Weights of a small GPT-style language model, trained from scratch on English Wikipedia.
Training: a variant of Adam for these matrices, 441M tokens.
MLP neurons of a small language model. Each row is named by its layer, matrix (gate and up: input weights) and neuron, and shows model dimensions 16-111. Each number is 128 + 32 x the weight over its row's rms, rounded and kept within 0 to 255. Numbers have three digits each. A neuron's up and down rows have the sign that makes its largest values positive.
Before each neuron's rows, "fires on" lists the tokens most often at its 100 highest values on Wikipedia text that the model never trained on.

fires on: "ir", "li", "ian", "le"
L4.gate236:121182071103172142092142085139110090107150096169145109177157132063099118137140126134098084134162140108088111085186108141147070142105171060153097161208140035148126171147125147129101148199117117172181198172184143110136133149088158106078136110108179127170150167108147108171151143166174146118
L4.up236:116174115165157169151073143125120085113180090148154157094158103119079137135129105074115156149137122121041119178113098084109115152145124138100088131096100128161111106145179110136078118108152113093156168180114070141106192129166118099095171147143100163105216125119097126088077033179107136085

fires on: "on", "C", "ol", "er", "ot", "A"
L4.gate76:096138108104121140146182131206061133108128138097141099074151086092099120141135207159154137155084071102060161055148168118195115090103096163136136160118161102142156135140144144174135110126095140150137134110068083140111160110064127098109096163158106181122120058111120091117200145102138173123
L4.up76:176095119166141159168113124171126186152154092130087119149143162136088093150065100153167127197092068100097150165117139111114065138173114122111142197123090188103168083098108158132193132083093095145152128107106093101129138121088122076184115111106068159165126089168145135104200134197125117181

fires on: "-", "'", "am", " El", "n", " San"
L9.gate182:118113145144154140109117214118092074161141107092094123123079166110146153134150105170139132122182141102083069162098154125114170180075150158142109138075161085143069113143122168110112162169142157128128084154121119143132170099091178135124118144170132135138099126106146169106074080127154164047
L9.up182:166130151125100152120134132078154139161116104108080175130139134134087084140152121120128056120127131102127111129101133163090086164064144164122183108130119074172090172137139097118030113132068131160121115092123171120061134048209111109191139133084151101127149123074165147090132152125097122091

fires on: "as", " represent", "er", " Sea", "ain", "a"
L5.gate258:089149078133101089157145128109136149101151143150144115192090104173081150127156121120111159137128119112131138162164091127137137083080092096111157136120137150061161169178170088109095108090149206120159139103159112144116122161143126106148146108190154125129089120169107182137131149024111108071
L5.up258:132138128140147121130099097122108106180149087148103121150110165139087191182150121149192122135065117121081091094107095134079132096110140157120108140155142138193093122132153116181093125122125127116151124120113140113208137114141133145120089068192099114155075158077128173129120133117098138176

fires on: "re", "e", "pe", "le", "se", "ze"
L5.gate305:163126081129136144101129164193134146157088098139139155167167118136133081139180135111104052177113137154110127142106139121147123183107161123095181161127139073175196114113126131157083135133131125139099182164101116134179129132192127135125125111124117154117112167131119182154173157131095095107
L5.up305:138111020154163119115131140141094090114080124144124114157109097140172153102124181176066128132126111182110107118074099150144128123080103104167152171169134157063072156136179142131097170112137097098155107139084174086151134169145134122110121127162160101152143115153138115168067113153173087108

fires on: " at", " main", " At", " host", " base", "cast"
L4.gate164:140136121175106118130065118102106136162077130071106123088131177124120162117117123150156116133187114136152097153146110121145140078062128147138132122152229120102177115141103154102128124150137211196123176129125115147088132197158065138118156121098132173107149123098160130091097178137087115107
L4.up164:159106145126164116102140140117091049142115083095120176122095140073109106156147167107131157116096098108132140144125160160074061106141091109093073149125102129101097158136140117071180135120177148124102108141139120124195181118142120148097080125122113075144064108119071082090139110141110119175

fires on: "e", "is", "th", "man", "and"
L2.gate233:122114170175167092115113146159068107082141044141141062136105136129163112151100135101121158164110068093089163139111106101131091143155141156143140142132134178152150167112109161054112106184171189096082162154102087124193081165094072143077134128161151114131154142139098087095106151115118099137
L2.up233:200105119136095115108081161131074119165140098098095122110143193084194114155135105118110089145056137104151112145151128100131098099136168159072103108152140090140134144114074186121103074144125117112153121103149131131118147086135130169099129120111108142156085179133157221135177139190179102124

fires on: "duc", "s", "th", "a", "d", "os"
L10.gate452:090087096114146130123126141103072101115130190130147107110151177121100143092156144158195067130119063091140064140143175145130173136094178171131088080102170133106116088161163130127106118108160159149072181122087139114107121081167175116139127114144112141158115105089119101151085135160069139076
L10.up452:114117067103145148109163116111111155177152159128210116115129144094128137102152151128134070108128049190135134088072116084089125179120109121083126110130146107170128111111149106141088171115074133068156092121141121084138127047129083096126112118123119059104110156100100146100145059166095137179

fires on: "il", "and", "im", "ary", "ill", "w"
L4.gate349:156136101113161170137159105131192103100152081058127151106111184173118129149163130097088092162138114186170140113124091199076154096092131080098086134088165049099165116137111096118167136109093110080093131125132108127137158204102126161065122129123144147117115127108103084124144098174126147178
L4.up349:156091130100103114157138143124163099117150106134230141156053067109121135167101096121171166130118137064113196128089100098125083090120149184125089164108151157090146192151084160134107150080164155108072087147119157163112136117089107110147092136166071178117139152110118117129194117132101137114

fires on: " |", " ", "s", "^{2}"
L9.gate0:180097104114151115138139090156118082167119096180157092139118146171138122100200149120164080155172086120097105150127083114131163165105082131149088198135082114096140142163099137100112131154123136146131145121154119102107169147116063119083164107153045114140127143184099129173085121071124195040
L9.up0:106096131062149141056140080167120111134111104111158096103156111083101127160114135135165107112191120077120164129108156151122137210117094140118127150110133113133129088178117053130095148090121079090175100138092099129039155079134122142095181125108123121057152074162149140098110108112160109092

fires on: "s", "k", "x", " trans", "ron", "th"
L4.gate89:110087120078084120126116141076151061161113101081087139129088183146126171102095176126203120112120130085114059116130176134130152159138109124144097134159146126125086103103123171095125130124145146084056151188159131146102114194075104072049133143134102158171146143133116125163135148106093141115
L4.up89:102119105161095159117155072110127160177054142157142132114147135110144123107124127186139125120139115214089117130084181112086126171192170085128148154091109136119118225135160164168068131117110140149113121139075097205095098113087102143146134166136097142158148123146138181109110105105100148156

fires on: " |", "\"", " (", ";", ")"
L8.gate224:169173110127140188159085106139122132147102092146165047101110111148171119103171050131214098105125188102113146136135095138070114092068131152068179125131125091134098119108087159139098153146093172128141071144183098056097146129078145124062130168119102098127097167141108118169123135131120135126
L8.up224:141152118157185137096207158171177147143126119085075106104153084148193148117120100114129080108146120148132079170120136137084128142122177108184128107154126129047141151110082110170147111104068153150142161122110119132209098198121195149115100166128063212107118107194145180150142152142144103131

fires on: " on", " |", " with", " for", "vi"
L9.gate452:124143106089155100094110123109096061128132102120190140113122128120226096097153125142111130083153148085112169172122102154148126151115173090151106117122178067142142062156163186109165123112129114078112162125144100136189111129134071131105107077147174080128116164158198188124085091141080104108
L9.up452:072193157193148192099160122122114128118142109091178113141098112133072141066146045159062119080124100113160138098222149086151125146142144079148124087116180149097125143151113113147105165102149111078100169108136112125125131134117119205111134133140133132160099068112130146146106126139145133140

fires on: "s", "e", "en", "te", " the", "ical"
L2.gate340:133085114159173137003162145053140085069153132152162148115169162172079132183081127136127116116169130088137140103073128073157060157110100072123131109130108182123132105136110131173108069081130123081179132095130121123119105143093113112080117084123089136188132134186158164123159097190171084079
L2.up340:156146109192117156061112107132139137168121147162095131144151127110147123069131082179139157107195177178146128153107163154135090090105124123197190130083164189135175096052125102113112090136132108141146151025136127090089119094130157122143135125167157172059155092157184134108124139212117168140

fires on: " called", " named", "an", "n", "ve"
L9.gate260:104201118157130147123036132095113138141121121136064156131070112162164127114124083110084109108136129215114050108174117096139106191105150165143134137117130171099063154142135132201121151177180159134102085106110065100161237135127091086155094123064148090185079106132129080073087128120142148110
L9.up260:171159104077113091071121137173091130171193077084173108115084115111159133201118080038097112160090166122107200127105061135115142142067101097090145117109109138095168150052131126143127161170158208115094166094118099178171078170159112146177108108132125160160087149160150127103112094078145158129

fires on: ")", "\"", " |", ","
L8.gate123:153190180111167143120173166153168154158090109099164128141108077180159124189122076110174180132141082174113137123147142132085136121120160146154181151061131118072140154120132128122158159081179114107150128126109077106174130185087147105131099139124051106107095101088111117160144139119143188129
L8.up123:163167124182150148101185139123148112169185124130141135068132112160144119106152116124142136098105162114180069154148074121137115122096090156134168162147157066130126119104105135075120151141137081193121176153163068095121063174091169082131100087161116143110122137129088102184120120073109094120

fires on: " to", " of", "er", "w", " wh"
L8.gate479:129119060163101110107179093116076093133114157112153120168194115060137139126126184129113073106190164075106143156121136108165119148134145147124147108167166121140129089140060147196095157161128171095120146076182126093075162056124120129127100114163152078122086100150185132108145166130159131136
L8.up479:180115151099173126168090146139136132155110148111111123073124124098131081144110179095039139147153139132110135117157138096106099150193070085095124111115148179147198139086083083149123097161105172159089143063186144147119177158187139109133125178155108146156109213060119081108164129116084129176

fires on: "ver", "unt", "u", "ve", "it", "il"
L5.gate121:114114141090126138124126140069070145096092076161093123135194110139114120166135083160132096114127118134125124175141137098096114100163125145100100141105180052130150184084168160157090090142108144161126121183156130116127140092137059143107142149107112099111127164098151139098069120052136139111
L5.up121:128073128081072151087214087150135155119129177147113127118185092161126150142157139068117176136181100122125136146160138166122136107102089127115063097069175202117133174143123133109114082101155123165157108111183102160158124168069148111115160078138173138148148157085182064214154156107135158075

fires on: "s", "ed", " with", "es", "x", " for"
L8.gate322:185166110145162094084108148070118084034112059171176151088132181146142109110148188143090157077173200109133165110117071159142109192099148181129124098111148127107173163163162081128121129133150138072111104130158162080115109115104138113093139123163166126091115157120144167136134152092167140076
L8.up322:156129130139162162114069154096140112132145093131085178120129129158084109043121133147107137156145149137152114110176115111140087103138137168072144112133119116053121096045115101095099125051137146139137151125105086113087144135079124128082155128166166146138099194173177092067126103079128124118

fires on: "ing", " to", "al", "an", "ov", "n"
L5.gate339:227160143163134106087096146159137101120082159138121097113124173106146138165125107156111065104125088109145124156072185132118082099108148139135168127136146097142057135111172116166146064101155130241174164153151086084140110100128095145159125130097135108106132073134149140135139137135130195114
L5.up339:152189109193036100145120158220135094171138168128183148145139150076106101161114114129124103117103158126175115086166126159118137161150070095145167150137117093132166118134142133194138185136163145147085138188099131146151156115097106120135099164098171185134159179116078116176115072106121109169

fires on: "air", " Air", "port", " Film", " Gold"
L10.gate487:133168159210164102100091101165070088115112069138095134103133155082157120157148039103145095113110132121119057142114046107148137118043185192090073128133119166162156087113125163147133115127105176112168160123118167148129176115093094141162163139080135118134146156138178140069104168046128100121
L10.up487:200148124131130101077109136132122058092123141070106093114109119083097113150092119150169135089121071185093096140075151164151086150140132107076103161110098117123074181124106097150195190138146129136178172158184172122108178070099111096128187108127143157095151088061146153132073118155102157167

fires on: " c", "c"
L5.gate335:163137148194096045136142089116163093126118148202104042171187114120108120154157136152130047101115160117165084153103130135136148129110090168154105091122112148094097096185190121125037134168137171136157141098144161136054134150139147098124135127130141130168114159164121162119132132175105169100
L5.up335:159157136138141121127121088166149141103168099167116089133071072176115131103115125127215072041148112091093154157165062182093109197132146182091093184162183096145133127120126140152133164103114166135107122175144134157101126148088169103065129165114170165133125130111113086146142049201162168099

fires on: "born", "n", " life", "ion", "or"
L4.gate216:167128149143167122148137132091091162155166098111139102114122088139194080134050143139127110086176124121109133185150088166113156124141125099118127150116152122143119132169107171108135146141167187155150144131117153144088164080083148105094139134220113112100148124135073105119138164145187106080
L4.up216:141158129134116070148154111129168128153037116100126126101085105156128060107118122143118114115131157124199192158138057150082175050122154146163112127114152150143118094216119094113153070098142119137130059176119097056124139129148137177105133123129115138112095133146113201146103172102140216111

fires on: "T", "E", "A", "C", "P", "="
L2.gate203:150105121191166134105101115130077152154159124142103158097142133108146109108112140131148154158133088126061140150102130130156147166111093150074064130117113155187088128118093148160150103156105154158163098157163103088156088100118122049121124128191159092098132122125155133117117128099132100093
L2.up203:152126105163155115126135131134127189165137154159073182172145150154111098104086100149139156131124094108104104104120131142131142149071081139163124115082103147106136158170077176173126105132116122128143077089036084081127160101132138106117116111163106122117102107102140130140158115165094147112

fires on: "d", "t", " to", "e", " be", "tten"
L2.gate171:091090157109117114191086096162090089127163164075114104110137107149124089086054152142158101185062174102133104177095123107110149162171137144138089166188140113137135119170069104172135134110115178173072147122090099147155116135140101145122124109131107154096099151124096098145143158164122173123
L2.up171:171133109121139114077110157113139101125161099144101156171093090081185097145089120158155121099139124158130161158084148132142135117124109134141152117140156130163148137117186109170115146106191132083143161133110142064122130133131135103138146104069142109105159111186131152130107196162111179167

fires on: "ta", "ar", "la", "m", "b", "p"
L5.gate498:133119070129117086109122125168112122106177122033162117133123178172113155139160181113077134164158178135103116132098097108139110124139107148201134119109124085143116138125130126135105145166116136146165139127155062142157195170111159132065146112123180052121138052147150132146144132131097107115
L5.up498:160159211150089114127136161148119105082155134095113121148134147187086130143154129189126133118109132129090050105077136079129096137126133110142142168190131178142129096176158110114126101169071138132096139120165158177108050234210159120159124123139144110118183118085132091092112166125113150094

fires on: "re", "ta", "ade", "ure", "min", "ar"
L5.gate153:098081128143082123101162151082170073117134096081135154105131128168134124123095198116083144130182087118183157142155147126158144094154141024099123116115150138118104163170098144125179193165154154147171128088105136093173093170180100156119152138153164097120131096123141132201194206116182104118
L5.up153:144188155182103142101067140126064105123103145136151131116137039150061101130101107132149092206178137086088118131129132091164103117144223133145115161188158126107101176172143158123127144168104134122134180082162094168137112109162120113057144112099196101139207137144137180114159141171091133166

fires on: "n", "k", "de", "in", "-", "ing"
L5.gate47:113103075134140172181118131161105109079199082095084090127158124130075172169163127094130096103154131136166047137125146127108154164143160190130109171100119115140146144090168127093141130115118099146136130158120103142135181098108164091160139096134119109142067096149124116195114180140203184161
L5.up47:136174103133148118085104160063157058151133101121105112142158166103136132139148158157127123146102169113088114137123147136134144123133114112155175057153112110128086178111163095119102092086131072116195145134168124151081185110083105133078116135039204075072114143119159146147102141206137197098

fires on: "am", "re", "hi", "em", "r", "he"
L5.gate467:108120131161114191124064093109135091131105159113109145118137073122073111085076153085096117122133106127187122122131168198122130122161138148065143098159182150070143053161133150126100119153084142135167135132129098139136143141051142168088189164090102171122135162134133083134096143175086081092
L5.up467:199151140122179099120097180188130104082163186061151149124132157165092131164187146068139137135165150141161072136098135070158150102128121089085097144114085112110139138109136148104136094122105110117097122082139103111134187112087108067171105073105060130145197129168082127114113144089120086113

fires on: "s", "n", "r"
L2.gate41:102154079191156131092164172117126136148113154140082104203154166127208116092111094166118108040091139146154119148063126119150098142179122100157099120170169180128110131072130169154094115134143137174154157113164131133077122164108142146139104157143150122072116138159139165161126153118171108154
L2.up41:155048172103112131166127081105092124143107156123124096108162122083152158103044175153114150148121099086147144074109104158166183185131136134076117127101138208139118127110138171150112120114176136083132107057078113153110171107111085056113090140105127211165098102164132120135092170111069097143

fires on: "te", "pe", "re"
L5.gate105:105101109126180109136127104148156158110164133132162115146141150187122115103107083118149131137154110131123112136142123169111165119147091074095143076216106081119105102149096101069088151166186160147079124165133092136126102165145161159107189164099218159077172093206168162154131141146197184105
L5.up105:108149103190121170111068157114178109201109100132070093150186121106094120176127095118116089153136124142177108117109156166199113127137106139160172172128099118121146063076109153072092174181182103130152114097159090072110107133155142123151102140169148141111105103107110133134078119117151091127

fires on: "n", "k", "s", "d", "ing", "i"
L2.gate284:143166124130162181108143151165144173109154073132122124081123135186110075150066138200072061122100070146164150158113107091112139128088165076210146073184121069090171177084064168168150157094147172158166143089045180148066127131146106156085131100150143170140117068140123148155137119182168119105
L2.up284:176137163131175138139156149120161079123208124055129054103140086162070202087057166153118102159125135113217071120150121159108128168105070127146157133149131149106134144091103134183168139143136118096073162100082162179079107179127059065154113152161126152148127101096146104097146182101107129131

fires on: " of", "ve", "u", "de", "se", "st"
L2.gate160:150141163137108124128128162097078118167115111131122122103147149072150126133115067170121148174141110148152136158140142123125155152146067123096056102113144150066120141162116198084096132145122158132143157108155150109145153173145119091103106084056079137084142179124203108122121124108099104130
L2.up160:152106100070138145120130201106147140146113068121194102120150166182142139161118186108154117104128156117122144116143039098121118103139103126146149145107146149123145176216126166123151142136142083121150104109174122152141120167100106136103146137157081064111100202091170173172136124115140159154

fires on: "h", " for", "H"
L5.gate444:112172104116123155118131114113160111121162137110169104090154126091130161155158100073122127128132102120192043080138128087175127139106107157073126060137174064138140145170106130151183122098160154180137102097124125150141130127127157137106134164152151097065147099101185169140147131160182098096
L5.up444:164070120099110127077105107104088092138098111145171210126114081131151105097147147118089111133117145097152163107121133145172131139135135127118111167117124150201199133179120093112119135180028146119080120090136120091142124147101170211147149089134069132150114078191143113102124116126117119086

fires on: "o", "e", "no", "le", "te"
L2.gate102:111129114080131153090149149085148040091137120179161143121127182129175097154095123111165106101110115098152163099127127079161111110122193055138130189072146146115123146155102130095100100129099114162102106141124131103160155154158083130098125122126122112133140113146106192111091112091093131160
L2.up102:101096135156143112078141124133171152164062126142109110100153113166145081182096119197109164164156122083126174103111121139128092113120183095170125129135157158148189169149087133141111096184151145151121107128121117100149143129175163127117089096136105162093158181173157156110049137113098169112

fires on: "d", "c", "g", "ar"
L2.gate401:151091158093112123124102091135176127143161176127073161146103121109135099102108160098129109080125107127082088052167145126131096157142073143123160142120152166144159113139150141084084076124163116090094146144099121157109131172031161112157137139140058119129137173146082107121153086156110146171
L2.up401:162069167121119128161142132199160129133119153168165097040079093144176104102093165133111085141160081100120182183128126153094149171133093176094110152157095180132111121129140131142185068121178138157120108167082157164086149125110136079128143176106084175203179104131151108057121076160091187100

fires on: " and", ",", " as"
L9.gate145:145144137200138148130166129124193149091119201116155092114082122100183164056163153141127147118125123091133053128099073133141154105088126150137117151123136073118151169152103133149154058155123131202092170142075085114131115152150091154089116113166169119154098169127105166099113116051090144090
L9.up145:177127079136183170108085119108062127073132147166106163126131164137151108058131125118113164118136099084092094140097113114156102162150132218132150157150147152049160141091175152169114142138146134101160160151091070065073120111072108125107137148179090166130147157130155094103206143116063116110

fires on: " found", " even", " just", ",", " also", "ro"
L9.gate369:126080139155138110122120130053105064102137170142109109137133124103191179100109090144105091137166151124097153146137159169115100091166140193172088159183145103133143122135177140119140114155113070150187146149169104156059174099101163112122141144071154141124177084149133154063116124097088147055
L9.up369:088142160149154114139181124145122117116133086093146119067104108184108107160084128152178152112126110167146138078143147112132086131105136202098077139152096067115167156170181126188084145137181058116109150119134089103121092104104209071114108185097139158112185117140127150124107139176097082121

fires on: "u", "ro", "i", "lu"
L10.gate226:114112075130116137157176150175120100142146107116093140115099120164135200133119149201177141086190155113150132137153100133109115122125103167155114197123137104108135103091116111113133112122155089176079057138060131098167132120110147090088152127143114141126135104121088134140136119145098129083
L10.up226:105176166144085188163168135110107156068089162107088175107139177153118194159156109150148171168165098160150137080175076084074111142094106132156160125104131133152131151109123135111140105121168102103099099110151057106118102177096126116102119129161150136145137134113110164118104154089190131158

fires on: " J", "er", "ger", " of", ",", "son"
L9.gate303:064125152149127160156154118180135112114159153101134118100155161102137082156183104130219099193111045146083065091164098111099176136131117214129107169127153086155122141160139144101142098173131165176140139142083104187108126113153101140094136166178161096147123093117105096125172109049142136087
L9.up303:096185135116090135093165129076099151077131140087088193138149099158180112035106104182096113123086116180087124156137154153150178129163151202142129131159060099055125165150150140132124116133150129121162142105162132125168151159139058199140118200174139172119142128119082109170107159146177098105

fires on: ".", ",", " The", " a", ":", " are"
L2.gate278:089122135166156090155165169192128122107113116186098097142097114149135111106124129109085107098182139157179145099125136121124097124126125145144165123098099085133120102092145171141081151145133152133093221146143137096151168155154090131071183084127148042149189139153172126134095195079080118134
L2.up278:197183174101119122148125190126097101128079196063102032120147110122147170127102098170130107099075199142199121145154137119125079124101128161164098072150178116076134136074103157136103105177129143121088138102076125130083095112126168101121083078175167122083112099119150166126143121135130077132

fires on: "te", " Te", "e"
L9.gate180:146141117141128131137058125133149101092121145102132122169133121106137136083182135102126081184159149231115192094141103118173120136116117097070124118169165096111109122067092093113141155197144146214100133189136136152183141139098103138127100096147180147061108050126138207111172110108160104153
L9.up180:118156120178059120079068153096107143153100116123127114107140126117101120139120099096119056116159099131137162165058177140121120082103137074119131083147131128159127110134156159177089172169078153183202106099137199069112191148183107160093140119153104109082128099116115165105159118141183199138

fires on: " O", "ra", "mo", "e", "ri", "vi"
L8.gate398:154069157173122115103144120184197131122149134153136120133154145145118148157107071102145097123134118147121104089126139153155142133096076104185140122191186120143134114107129160119134068124157111112093223135104152090154137150146081113100131044163128148090151157077138125108108084097121129119
L8.up398:156161098128132182077122177135095160133120144077164094113166195168106111123126136183161148074096170170085156168087165135114113129142171107136146131187131137184116123141172177132158201093179067144102108103090163116156072101142076147156100109117122085171088128091176100046119117087132139132

fires on: "u", "e", "a", "be", "le", "n"
L4.gate456:100113120100132145088132175125139076136148131111146094161165162208138094154068142088131131159159107082158122098134126133135140153127091110180096134123100131097137113109113096074076164137117109166098121109127157172108123156156147090040128092157145136143131089094132104130134164081130132053
L4.up456:116081150125215119129085174054139159155108176167149148158158123096157108106120138169129156097093168097117107140119128145107195089076180138104143148091095129135140123139140136130107156127100104108128199082108140064137080091093152079185152133095144115151089148119129125091125161113123122084

fires on: " can", "us", " won", "con"
L5.gate200:123155121086115113108140147121103108197074116080123127175142118079086125137169150165145092172131085076149080094179103102092119125118122141118143219130123115111143129189136139139102159113125169153114131151127160081150122094184143190135161104160137190086162124108172127149107113128060106093
L5.up200:138045155135137215122196159146135151123106157125094106178104128133124122139152198103149149159122109127083056081131140149119158073127039116147083152089171171079106164167151078107088087161129122160170129126084140154181116114129138138110145172116124067068113167180091160146119191107108125154

fires on: "e", "hi", "hen", "ent", "is", "es"
L2.gate199:094137104142206156092157154142106153123139098147149137128133103094155113139114109149155100170126114121090149120107134133122069127140165124188111156182079133145119169149056144113173140160141180181180161124176130123167119112117121147152125108083118088089178173064134141172181122097117136116
L2.up199:179134109152151129159087130128073067131197123105158081103127135104189099123153047121103078179089144128103145146138089113159115116132094126108081109189130147102135149086145113134154103116147109165103114142173126120133069105130129166114172217151131085149089182128057163056096130153091147095

fires on: "t", " to", "ha", "ct", "cent", "ward"
L5.gate308:197096130081178098152103076136127139129112220089144074168095167172112113134092166194157140131115144114148141135124155126039111194175100122091098170131106165127151161151115179080143126131158149171094051124154158122153133130185108133131135106092161168113144074198062114133131128109114099081
L5.up308:138136127130102104134152131163106126108118085152162142140081074056125134117152180177088105103117092165145122145113160188112119120174158138112096206093183094076084144129133086142103190072111085110121108142073119126107136161200138155167126130114235068187140106142137127120194106146120145125

fires on: "e", "ent", "er", " his"
L5.gate477:131149096141161090130123151035129113124102153097151084170107108123192151120145142133124117127110144098063090129103154043155086104112191182184144145143112100149156096084167145071152121140172163168147176189150124164176097148189173081099141102192105073160181096127132141123149129064135136100
L5.up477:167117143113144105082102116080104116126103114142132096089143100138130173123137102169124079169126156151161120145091172099127135152112086133216151102137151141123130111121124117124092137133188101175145156077151123155109080075104099109152131140103138074129108112070154149051157117118151125123

fires on: "s", "ers", "er", "x", "is"
L2.gate465:102143117160150139096136137148165101160159131078156145153126101213111115135171138152147136129144082125126187153143105083088150160129134146114081153146147175127147089191120175176135176096141158100083160145102102124125136112091179119172137105099122131189181115135150104096115113153117055069
L2.up465:090163114115166127145127089064155122175154092086102094134163192138124178147149153085142165118142152097111166129127145169139166120092166094112142202148140194117138157140106145123113124126200096130131106152181122133203086120058154141076152139139094195085145153138141195107094152158102091153

fires on: " mo", " event", "est", " medal", " office"
L4.gate130:140187191139154139162094099176113138110109100117166140186149103116082118091186185111125151133112151155152084196146091141122133065109120122131096137119150120136154087162129114167116115163056133187182129091156142087111182132134170172124127130186152127098138100125118128123112096116157109109
L4.up130:150117173087155112114085122097107160155098119094123059137133133103094115112162091119073146115113130154126139124129130081129129139097165139123139137109122195123103159184096116101155117188085105183138181116093085091171120064133126134075159118160089170102082128126112161098120113098152110126

fires on: "re", "al", "ir", "er", "e", "mb"
L10.gate56:149105085141137127139122158151112130206162105138148090204114141133096106114143091173170127130174137124118109132181085181124125104096061118108110125134200160062114147170081119094108140101132123129206093133096151150142142162088112207069137126092148080098125128109101153177124159174125145082
L10.up56:127172118130164149134050168138093141176189159104108100154161106145118150139149111155118088128160192116085156161125136137132130118120184128186111112134133123113152082080099145145063129136162109095132117169098092134119159089143164128114126101127155101076079182143165157106096106158141168128

fires on: "air", "ran", "gen", "ight", "la"
L4.gate31:143133107106105144106110093118073132107119124072106102109143145140100151122158186124123134093132100115116137117189109102169189165102151132156097129168081162074123100158168121056093172110113093157153081115144189134026096112218176143094135080136185151076084082112129119075078116157186075128
L4.up31:182102172146116148124069100151111107138142110112164096155118153100191155127095128077138130152123107099101074091082087120124088093172152154039109176102213184107146155113147117155122157132125120106191103119142063091143112123140111134119117172131092135160107142111108142120086160138104142085

fires on: " |", "i", "s", "mit", "u"
L5.gate155:120113138051199177131063133141125145126132104156162119148137156168116162133151143090180124162145135127128136164125126101137147117168127149077117113137142081073161156069067183116169169121176118159130093165165137166125121115099072076123132107118165037142102099132100136113117141091143143087
L5.up155:111144144069095158126157096153109137097115100084178110121127118134112110099118163085135111126139125100163110097101123155103212122118148079152147143151151114116120148152109139152168185084190103090126100112111176207096096159106147114107133133066158130127139113112073115106143120105180117126

fires on: ",", " a", "co"
L10.gate368:153142134170144094125122100136157106090089102111139088141087118114153053103164139134107090104129100158111119131159162131131071135121132126148162068171129116119140098101155162117124150070136096149147108165154161078104105128156102177096148129166133169121165124178199123145136087050130129138
L10.up368:109094161151150171089110117111094147124104139112160119093117135145101124109142104153094141098158145139163168086172167139131120135063142108152112157171108103126102115138138101166081105085089099075078135139134099140176111122145176151090133097136132126058212042162169118126119162110123054161

fires on: "ri", "an", " =", " tri", "ne"
L9.gate323:189187134165129152117122201146115124085123148137143147178164068102084195089174128095198116152174110139112178106145150157091147174133126186146129119135194118146131165175169152111101102171086076147105171106145155110095087156135096141127158139143135178130137181183179086099170145082127114113
L9.up323:138103187124121116120148129141108118098143139067073106086119129159176176117146164149146128119133103101146182101128161146164137108118146126170235098147150128176181122137105151108106096197144156079145098093088131178126116141168109136126101144146127113055153179131116111070120171071127145146

fires on: "e", "5", "or", "8", "n", "6"
L5.gate264:128151130088132128109119117121167135154130120115112092130144141152154139138102065177155123072158129152126154086148155118167171109042095126205169107156163134133132128118108156114152160147177147157168091165077163154076098124149134063088113079127088139168119112157151003144134121132150099117
L5.up264:067077146141141112141114177099116162149129098134104166136140139176168111095123156060121143109141146101149118137202081139136109124111170135195188096105105166130103119098089069132143092125085091090167116165134140167104053173146135105140109106070165138124102171139129137095142168127079121182

fires on: ".", "#", "ch", "n", "c", "ting"
L5.gate370:131109105143126083129112068092149167084142133097161127163098162146193180119162146171139123093114168080107102082148168102126165139094175147138151107173144144136154155126144111079153175138192156159138134131128112116118085175131142127164111094146120109083174101148164181163073133157127185015
L5.up370:079159148089060104101153104132158119103147157152093109110161115149161101169097075145159102133143118065164177120114130079192083114116147179153121059147093172136097139073116162136105128088151168160125130135140176095101088120122129128111147058150110136126110115050189104113086140106200136166